config = dict(
    n_layer=14,
    d_model=640,
    n_head=10,
    n_kv_head=10,
    head_dim=64,
    d_mlp=2560,
    vocab_size=10092,
    activation='tanh_gelu',
    norm='layernorm',
    norm_place='pre',
    norm_eps=1e-06,
    positions='learned',
    qk_norm=False,
    attn_scale=0.125,
    bias='qkv',
    tie_embeddings=True,
    parallel_block=False,
    init='normal',
    init_std_qkv=0.0204,
    init_std_o=0.00386,
    init_std_up=0.0204,
    init_std_down=0.00386,
    optimizer='adam_atan2',
    lr=0.000389,
    beta1=0.9,
    beta2=0.95,
    weight_decay=0.89,
    lr_head=0.00819,
    grad_clip=1.0,
    warmup_steps=216,
    schedule='wsd',
    decay_fraction=0.7,
    decay_shape='linear',
    final_lr_fraction=0.0,
    batch_tokens=131072,
    seq_len=512,
    doc_mask=False,
    train_tokens=1182000000,
    steps=9018,
    dataset='wikipedia_en',
)
MLP neurons of a small language model. Each row is named by its layer, matrix (up: input weights) and neuron, and shows model dimensions 432-559. Each number is 128 + 24 x the weight over its row's rms, rounded and kept within 0 to 255. Numbers have three digits each.
After each neuron's rows, "fires in" lists the words (lower case) most often at its 100 highest values on Wikipedia text that the model never trained on.

L10.up1364:141143144117131119136128134112106118110121091124103128141141086120107188127133174119125150134139140156135126134089111070139129157130132142120170094107150117108084117154142114111133142121128099132138121207110120164113147108162142151125085125114136131130120132071077155097102113141129180115124126115122132157174142155098146128115123136139143136145145118164160148113135127127106101130147
fires in: "an"

L10.up2260:116160150116089153129107151148116147134117167102127111121115162118130151139092103150166151164080157124142103134119099130096155134089126143113133140138082185080117113112125102104132137086131131122131174123121134128095109141075135138153114112091120183148127097112148184160102119161103168133134106114137169125107160118091147125109163126135148086159108145129144136120133117163117150150119
fires in: "to", "which", "that", "as", "of", "by"

L10.up398:133164118086165144108120114139128128154140128108163176131128120108141182162156174099135159145150109130143116146070111139173123170156124125123121127127136161140151090139120169151151125164166150137170134138140137184102150085130099140150113117142100113134133172158160100076127144110169099126104129099152118130100150138130153136175117086120075098155118118135157130144139133159140105109117
fires in: "c", "s", "jr", "m", "e", "a"

L10.up1702:121111142109119137161134137153154149135103076109133126148134102122112121146139187127121126121120176146105114184118141107181154157149088146096142158189162156100096122137132106080108137149093136134154103136141116140137121129097111146137092106096128114152186137098114126162151130146139165121130124122152119135128130118118148125123127105135120142129126123138128191149151120166106137111157
fires in: "an"

L10.up1959:117103143110103088113114168123105087134131142133114121132108099124122147107131120105143137165120128129103122176118129120125130115113131158122151132128116175104108136111115107074105137120156118139129148145076132111119129118115114107121159145171133126131160127121117131156152147118107134133151153128131139088146116141122174111163148111108141116135126090137158114092174142150133156090103
fires in: "in", "into", "as"

L10.up850:130122177094081197154095108121170117181114091140129135158153162117102102165146150140101138141104134138154101139088118111143170131149129144070101183068158154168138075129177108125118110127099085114119148135156137113162106098115102154141128104159096146120136097109100154132127128142140131140130126122155144136116093142128128108189163123154172147153119097120122127166145129126109112136128
fires in: "he", "it", "they", "to", "you", "on"

L10.up2541:123129102080113140125106173097153092095130155114113123148126111137127147108107137117140119145151152109132122154119123122118123186158100155127174036124159105136114130126143119122155131096137111132119126136129113146147128138139162123135111119126132137140138119127126100121154134122146143114108124121127158163112132141160094126117089133152133116138111169154136114095123118193118116140056
fires in: "a", "s"

L10.up405:074139138155132134149128138125159104165163114111097161164127091163096124144169162107138078149120137093105088111104134160166123097120137140095098132130137156113144091111149104120107145146172143115148115112140112110127121147106128174127138104106153147142133079141116167124135105148122123129148150152145110157106083170132114119134111129141178130147142104128165148179117170180126120145134
fires in: "on", "of", "at", "in", "like", "the"

L10.up342:101118108143100147111111130134130099119097114111167147138127172138089143167162089137135133130137109149162128115074124165106139135138107144079150125139126131133119159120184116119172127105107108134148165121119146143105148140145123115160131125098080123145126166105111137104115120098096124126206097106153106135132144152114174119120090136131097149118117106123167151142140136097122124106134
fires in: "at", "from"

L10.up55:110079110154089107122119097090112115130116147146125125123099123131131111132129157143129157169163097117137118124093138149136142136136155144132134120123126133115108135132165102096109173097141094138153154133147169119108107135099123154122093123131107119126136118135107165131089103119109153143145168116120107174193121119115173156128164142084129128093097105139117100122125089129126138139160
fires in: "to", "in", "the", "began", "a", "at"

L10.up2122:161070111078102140129141126116125118151133177151109180151120116179133149127146108117142150114134115126150155133092129149103153122141135121128117123158076093129120097091134069138135099136137105173146142159138101070116121123089157120128145101115141090106157132135102091139108139144126150115137130144098162145132159111134101134126122113156192176154150126112135105119133093128110071085126
fires in: "a"

L10.up1781:154135109107126159116146121101143158118113086106109122150132094156132174150091142087159136107150147182122141092132139106141172126141085110114141121151133108121115128108096123096163159123140131102128118140141122147148112117127104096121127144151093141141112126120137124099124122120124132154172123131093136185172149137141143127127156120154123125135127126126162118127140109162129170097139
fires in: "an"

L10.up1800:099103121101117128119118130126131102159132188103143153135119130159130130173148142137152156170122157106132118148099121137162158122152139141113107083075122124142108118162177131128106099123139134131129166111133145143109122150131120121146115152177113086157134150106090113148155144143136142135114118133123145173101100153054155099160117139126084095148147120151139112151135117133123134083141
fires in: "a", "it", "what"

L10.up1113:140132130150118096123089111123090097116137189122150140124081153140155100160150119123096132128148120146145150165107129115137125140126165144129112115140145102115132144146131156117110146120114126125155093098135134057092072115148149150118115165125086118157143145137102150138150131144141118122144095126156129125141141122104128111117114140150146147122116129122146122121136100142136119116150
fires in: "a", "this", "ajax"

L10.up483:099158143058150111112117116127142109163154128127090134128123126134154093126118137122173103131180158110141094098114164109190149122133124150114128146112136142150132099147163142140110140102135171133135144146180127105134168092154113108118125118197131119175133124130107106127127120151133122150139086152119118101147130167103141113116123141167126137129093154125099131158156112116150080095125
fires in: "of", "by", "with", "contained"